Part of a small language model's weights.
Size: 14 layers, width 224, 10 heads of 32 (2 for keys and values), MLP 576 SwiGLU, vocabulary 8192.
Architecture: rotary positions, no biases in attention or MLP.
Training: a variant of Adam for these matrices, 680M tokens, 9785 steps.
MLP neurons of a small language model. Each row is named by its layer, matrix (gate and up: input weights) and neuron, and shows model dimensions 0-223. Each number is 128 + 24 x the weight over its row's rms, rounded and kept within 0 to 255. Numbers have three digits each. A neuron's up and down rows have the sign that makes its largest values positive.
After each neuron's rows, "fires after" lists the tokens most often just before its 100 highest values on Wikipedia text that the model never trained on.

L10.gate410:141141141115160123120123181086107097126083146120131118102110129090159126114151081106133077149171167120139129171159124105167113089091121167157143159113092101146131116138110119151125126127141149115130156164113129113125134142139101105166114117093092144131148116083082144115135142098132122132116118158145129116091135138101101083127153132115097111128118111091111124160160137139097111126120091122115127113138145162147150110141134173134121135058150109121160131122186095124134108125118143089149176097169161149134121083128106148123177115146133145118132130126125125106166178139137123106116114163150085094101111132156117106116147132115129135143119105098127069125174135130107151152069
L10.up410:114131158122128194127162118098140122095126157134127149152095146102137134084136113094110119152126158158094126137118151116132130097073116144150154105163162136097116123132089107088176144120089143121149097120132177143120123126126150120129119128147154133109131115129129118146114111141139130127151108109150145135129156134126116108142139146149107134179145135123128141115176118092148113105076111177115086116138120142197132136158114138075125179128126091117116086110147115162114125113120096082125147124162131131139108187135142124125164131118116138118132100165097117069125175150136118112064143148140133126109084137132151130113155098144134136075073164148115098183131129142145162129141
fires after: " |", " Var", ";"

L4.gate369:134095130136118145124171141069129150123118079094118119072088120110109147094112150133148132141091122160116116164151111112151149100103157126128097142127093153128113149119132117148137109126155120148151104122082120173124117088153122150113125144123152130106117137102129121133069089129130091124104136110113174098134181096156106137113123196130158090153156132138150114143113127138114125138169125105140081139151174128144118157127150140114128134138132124133128144111124082081136142130131106176127131077123194156102073114107098093127123104053127164133118131150147133068126124110121108126110110130151110102146086119132099145131135128143121162148122135162145146088134110134143130097099
L4.up369:103146156124114150102121121102110136107117109137115141106191137110114132133115139135164086139115111165139123126109100117118131141113118089132126128122106109165125140169113106163107131164164140139120121152119128148115127085134143112147139125150168123114141100113166147169078126129129108117094108162181139113089121120118107127144132164163109189103160107104138145131109108118115169119144126093114075107099137112130174140113126131111130080155107134130123090099082121119149166086109123130118144089123145097117093118070137064173135105121141174109101096177135108116160104119175156128158087106111105122143106131162106121125124099099125124137128116168114149075088145154116107132154
fires after: "\n"

L10.gate115:122130150110164159107151079149128147108143136147158080143097112134104160085141099134133113113173122150110089104094151162106094090096110123165132141095146105117144119100137137138139123154119136154121098079092144119099117107103119141135162166119128135106131074158130109179143108148126145154110071122117117153123116137066154123105144153149131104130167126159138140162134151115134087103125108137108147111162139188127127147139133118102150145137142127134150150088150178133136146137124131088111156144157184140115127141131133128156148151147103151129143142113135107142146177098133114092119127194086132106093169160139138115142137104124117097106101155119096162156108086111152145132100
L10.up115:138179116135139171122119121133171132077124139103150127137128138166133134101115087148169081141135113117118092131109122167095122134140097143153135133194086117132126122129119095120149131147134118110123127135097126113115145097123129088177162116119114137084117142109127129122129145154097145125100117100154147128165157122100142116118133163124133146147105109101107144178149106115132130130126112111149102168101092145150209136133151155093113144153074132101126104091174099142142113113105102126170111066132159104133139112152107148115190136118128099106139101119110134121154181149166134104122146155118164152109122141118170111151121087147123103112097130096161164145097164106143142133126
fires after: " |", " "

L4.gate477:165136144144104159137128115166109111086124100151141093111176139105111152119157100127136139111161120165157134106125122123146130153158138151145104117154127106127115140130149109100117096136133097148112140122180082101132110129115121139117120138130126120130148123088133102136110126134145156161152101112149141156167155110127064141139149082151153148134131162099124098122136123111145082137131153061150127176109125076166128151064132131143157109104080064118120143104130135144130150161091123102124081126157117127165134136105131161128121130167131163101138146140047137150167114149166139105105149124120106135107118136170166108126140131107140154118111103108085138140138150099125122085157
L4.up477:153127105106104148135145164158152070092116129119146084109101158153150122116122127105112076126126135144183130121204090119119122118121122143113152093135172110123080126088145132135177153147155135124137127106120107132117112109088109137116125111171138134131125161118157096141120155090156155123130132093161150174157122146147123135123089096101123174092114146104121083134124132119153112122124141125099135149109114110156150122094163105126124101114090129114140173139138119125088145121074110099126114139167070095171140123094166155122159131131171142134114154168136125101180115157153124138093178125124148102144105113136127163097135143110121140167120122138134139122124123139144079122103
fires after: "1", "4", "5", "3", "2", "ries"

L2.gate478:129121121160116163144121074141093112140124139117117169124115115141135135163171118149143120132118150146135148140113115087115152073169114134097114118101118113174154091135184122094122116169154122128108156118137173136129110136147142130105117128151134149051119127113125150131129134140107135123143173117155122129180154159110126097116109124127189172112151177122172118096148146101167115122175130119173125141146164138149118116132152130120120148118152083123104114141181112143117113153088169124133135113120130124142126088135086103128146120109203075135122136178119144134123115136102124134134109122157083143152132132174152127140109112115116136107140090148145114120099122154093108134072
L2.up478:153148128116186073133090124103131094144160158152115152095143170144106108117130125153150124132060108144121158104126111116141146129144132096132102143099124167103145114103112126093109145131132132133158115148128125203119154147126122150154177144126099116091141156099142139158156134103129117081115165151127115141095124143124146112158128080159132156119131110103134128121141117101158131112120123158100135135099142160111097163182135077128109142136108141076104100115130119132140112152148102143124184138163173135109150125115113126067128114095131160152150130107141147110161144170115122143133148102153136188093158143091163136137077084134134138098102114138138125146098111138156128130131
fires after: " Re", "s", " re", " be", " Co"

L11.gate529:113164090154125123119139141116142120150111098128133152144101150128160177115139091125126135132082143138134089081129084140130114151155156165120133097117112130126157146140117096132156139100106135110176067129084103087142114172102083183098103072132106147131094141094119124114120160106155160097143148100123149141137115138151129158130145192182169145134154107132116160108108136111107141133151117099111076148135120106120158117132100127135128128093109094141115140141172169127130102118075156142111143095129117162136139150149113095173147126153119141097131133142122084097142138137127145154172137099119142174113129150135161115092085131161134148107137135114106104152143127134151105118114
L11.up529:135139095104167155159139167156167130120097118144141158142129090142144178149142070137093172126086141141137127121135127144164135143151142109142152104095141127130104116143152088145160115111116162146138095161065110124087098138113127129102094108144139143145110171098115132094100121061130114151155084119133159136098108149136141148131165144115190162139125105181140163139131140121141120152156110146094090137142155091152164148131125130135091142119140099157097137128141141142127150114082111147147143153131114183131144176199113143150146139128111123136168137108147102101132109129152124139170134134143142115102131137129143140111126163157148131135105138120137142103093153163154102096115
fires after: "2"

L10.gate183:081181109158179131104134125141071131111116118098125125125137120121141122093132092098130096115166153145087119108138164142132082113094144140175137136151048139107146093085134137070132120120124139119158168135172091155113114125111166117114137168110122127091152137099184132135160110106116134158123106138144156100119145135091154067114142124164093102127140119162109176141132092133116129126142112106144106125097130152137152116125109104115140132119094102110148136107150117141145090123062094139123132124107125123108140112117121102097154119138105114091156139120146124139158170144154126142109121124154198138107128141099132130111125106123161153116149103089145110131121110085135149134110
L10.up183:139128160123165156126155111150148129162102087162173131133108129154108128128102126154159129125146123176141117178161115141138166115090123122149141103159144147142122105102136137130128152151148157109151136160130102124137165140127138117135119138142112142125131109115106133200109112109080131141095193128121104122088133143111187129147142187146101133106120133151122149149109120132131134096126121131102105131136096187180155131109156167121109140121138112152152090146147097115090135140158145167133125098104183141143150116132123136133135109126159162128091124150142169133151142130141117132141127201087130096140143116119115156173132093079131099126119153084121076151114103090128140151090
fires after: "s", " |", " "

L3.gate45:107139117158122180172075176115129091111169112104102116124138094072166141132138119171143154146147138183114091164128108162153116157136142154119119133112114117140132090086096141127097119159142097106117110120127131138128106123127112096130103144140120136145121119124181147095126138141151140133126123108130141117172161136129117137088110163151131157114086162124108114133166119132108132108128092161129121151107168123126098105099137107152120102099111090123105181100132138140137112124086085126112097146142107129118119139125115107132159143118116139122173120117098162123081108135147145129116110139195110125133146120184102130165180093138168169132126134129115118123097164182139104168159
L3.up45:124109173128132111128137165148120157144099148120118120126111111141164119088139090169114129143120135127140128120113098136071128142127136137144164082108066117116121136118117122147151144184152105081104112129140115136146118110119126135149116127126134158166087072105124137125153164138171147137152160154140122114145144069154142134091085129144151136156125168163153144146149161137107136141157098117137107141139107143121115143127123107150140124147072128150105133169123112163082113189097103104120144149142115128150134095161154094104142120175113150144108099132145092088144085124105137126074101186119120138152111141092152120156129115194161120125160152102169141134138118122143123117112
fires after: " |", " the", " a", " this", " same", " that"

L9.gate148:110165113126132145106072152159116125153110126133119106079103133126106124123130085120180088171134174163128100126135128136120117107147134110129138118133135093109107137029127178123162119120095133124142145103137099179162135111127153120098142102152098107185118120112188128164139141132086110161104150080154176145118148117153133134134132138118118153119108096137125127155144129151163110150131087138136117080130123121137147115124125155161146178138103113099113105114120127132093120116079152150139131127121126159141129133128155143143176100136115129116127144138103112100126094118118138136122151154125157108137130157128149159098146126143073141148124197095132103083144097115101147153102
L9.up148:169145122128131111122116091186117114151161165156129144098106102103165132140110111143078153163125127172174177171149111108152088100134136135120141089143150132136104175137054116117096107153132122146157152087136112134136106166137120119095134135149087124135113140128095109148133107124118139112142198115117106107118134155109137116100139085141107086109136125105120107111108132093139126113099110145136133105134119136129152127158157130172124162129105103121117105121115114096158100109145136123101079145154115143114116109187152153148109105117160129127103081155131108121108130072123116091167150105132145138112132124140176172126153127147133153113117179116124145128142110170085165127143
fires after: "0", " ", "2", "1", "9", "–"

L7.gate138:105121146147153143137106128182135100106110150138135134112142151122147104122130124112105136143149142079113137115151130130106143121118125121136148153119147197176107177091152186107158109161136125091154114104150123123150111137100164088107108125154117148178127145145114169136120090145078157138101169107138148126097091076114136173150115112143144147114151092133140201068129178138125117163163117125137150126118102125154157143113155145135147134151117089139112085121133112175103114168120117160149108106138131122063106152127136121115125134125106124143161112137125134136121090105138138092082151135120160132139117148108132119070109142122107142125121102141096111148102155111158122097109
L7.up138:132099094131138108114094127162138147106109146155141169140118144140127128149121133163133123109145129151103116172127158154194137146124080118115135136083139129128124143137132140141144160135124130126148104171113148115140084125118110132165121141116176134151089096150112140163104103169128133158050147089066169111146166197156094165128130146107130118141094130153127115104088142134143139161093108105135130132122103120121137124122114117161156144181076105115115119121134146142151110135121152146143116152139099151107149114153101117132126145124157116134137138176150134157126148115115174108126127143111124109130143136090127085148148078148085179119104128152114077127090097106158117170129
fires after: "–", " En"

L7.gate553:135140125175076180139113178135103107124123162094109133125149136101166139117179106131129128121087131126142135096083104152141167166115170139112110075156133136114124136133128135105094121109195156126099116110118107106107143142099167135166166123134119142129110117114146130143106103135120116099106115135159132129103127144155100176183096102139132151072130099138117118134168134062142078125101141112103136155104135105091112170090119131160121133112134134147135164133137120125134161163111116118161120129142104078102153117093091123147158141152120135127117066124145130113168136112131109122121173148150160144141147131115142109132106107160118146119102130133120111085124111109109072156125
L7.up553:128140138159196118122121167138091128124134118113124101120128120146121129132118065155143129109150150159115104109110155127093111071171104128146149138100135093118170076092112114133109161112124127104127089159157144101126143138086146113122110168126155120147114130147136137120145153118126126140062157119166118143100130116135137152122111084129157127109135125110111138151136157140175114161086125077128065127164093149106110151142105132133084205135140137091128147128107160134117147120136104156162202143110160113115127124143146167147165086151127152152145132139139131148125153105149149115100127121091116121107172112121156119131127108105124151112133145071131125122136121148166152143147
fires after: " in", " In", " a", " for", " For", " the"

L4.gate445:118101119137132130134136171092126127124112113099128140123154114095116113143093126090130161125140153160171190098131119145154121102137134125140083139150147130131117121085122150124088156137160134103123146162146116127116107124099129120117130147159148156122105104138123162146120128082144103102136141121150135156150134130127140181202120098108156188142154122126192136120115143160125086190136120120145133170111157140151109127121178100167139145114110155120127149147164143135142114079132124127175141115135130166093096123101061115148112142138166139135111137102157159145137082122111130116158145093125102131148116105136144121072113101122124122131171141128210122098145120152116117139118
L4.up445:134094110125116124127149141154149114132128156107103133159137109103146148092148146097117077127134141121119111087109114150083157043158118146125140150135079095136096084120119091085122111148101157138114161096098111135084113109160127106103125115161127127095130100145122117134115140118087177123091119118121127140132156114144182108151150093127120169128160097126145149143089131164141124168138138154179121117155129139107128156157108151123124133151121138145123161132150106135129136123101128096156146113156128130102142078123151161098175150065133142132087096139152178142100129137104147125140138089129161178096106139126148116118119113141146159145168123119151162137134182126134107138094
fires after: " Co", " co", " P", "tri", " re", " Total"

L9.gate386:129127128141128130118114086160118111126105101126156137138131134087141105113119109137112171117056123054144159133133076145124142114142124142166139175125123152109100084112162098127120125137117078097133163144151093157153153123139119161081124171162139127154101138124128138144104099113137126132129128124145158143165165114197126147117113151117143136108156086144102092109103117097142174142141091114089077138129155105123098108150124154155125133169127130101113115115135131145120110159150123097144155129132140139103096138101108135115099137142108126090083129114152082128124099115164167113053151125150141115133138139129122107126171119124123159095111117161167131123112103160134094092128
L9.up386:098093119129085148176141160115141136136145124163120096138134111138118101121140146142113154143121137133138149112097148117134100127129113175124141128106107119140105132159089132133075136151153137081101146184152122081124107161142139138160104176119194103143160108131139098134158129143081114112105084122107137093157096119123138130126119122133127116146077104100196106102141160165140142143152133160141134150119153148094139149128127120129113170137127149173093112137128127127138133114097123143140150117173083155105104126137105163104140130094121134136144142112050144135137125167171152119079136098127132107147116072140168115162116145185143162146149133109125152107101141111113116134115
fires after: " in", "In", " In", " con", "r"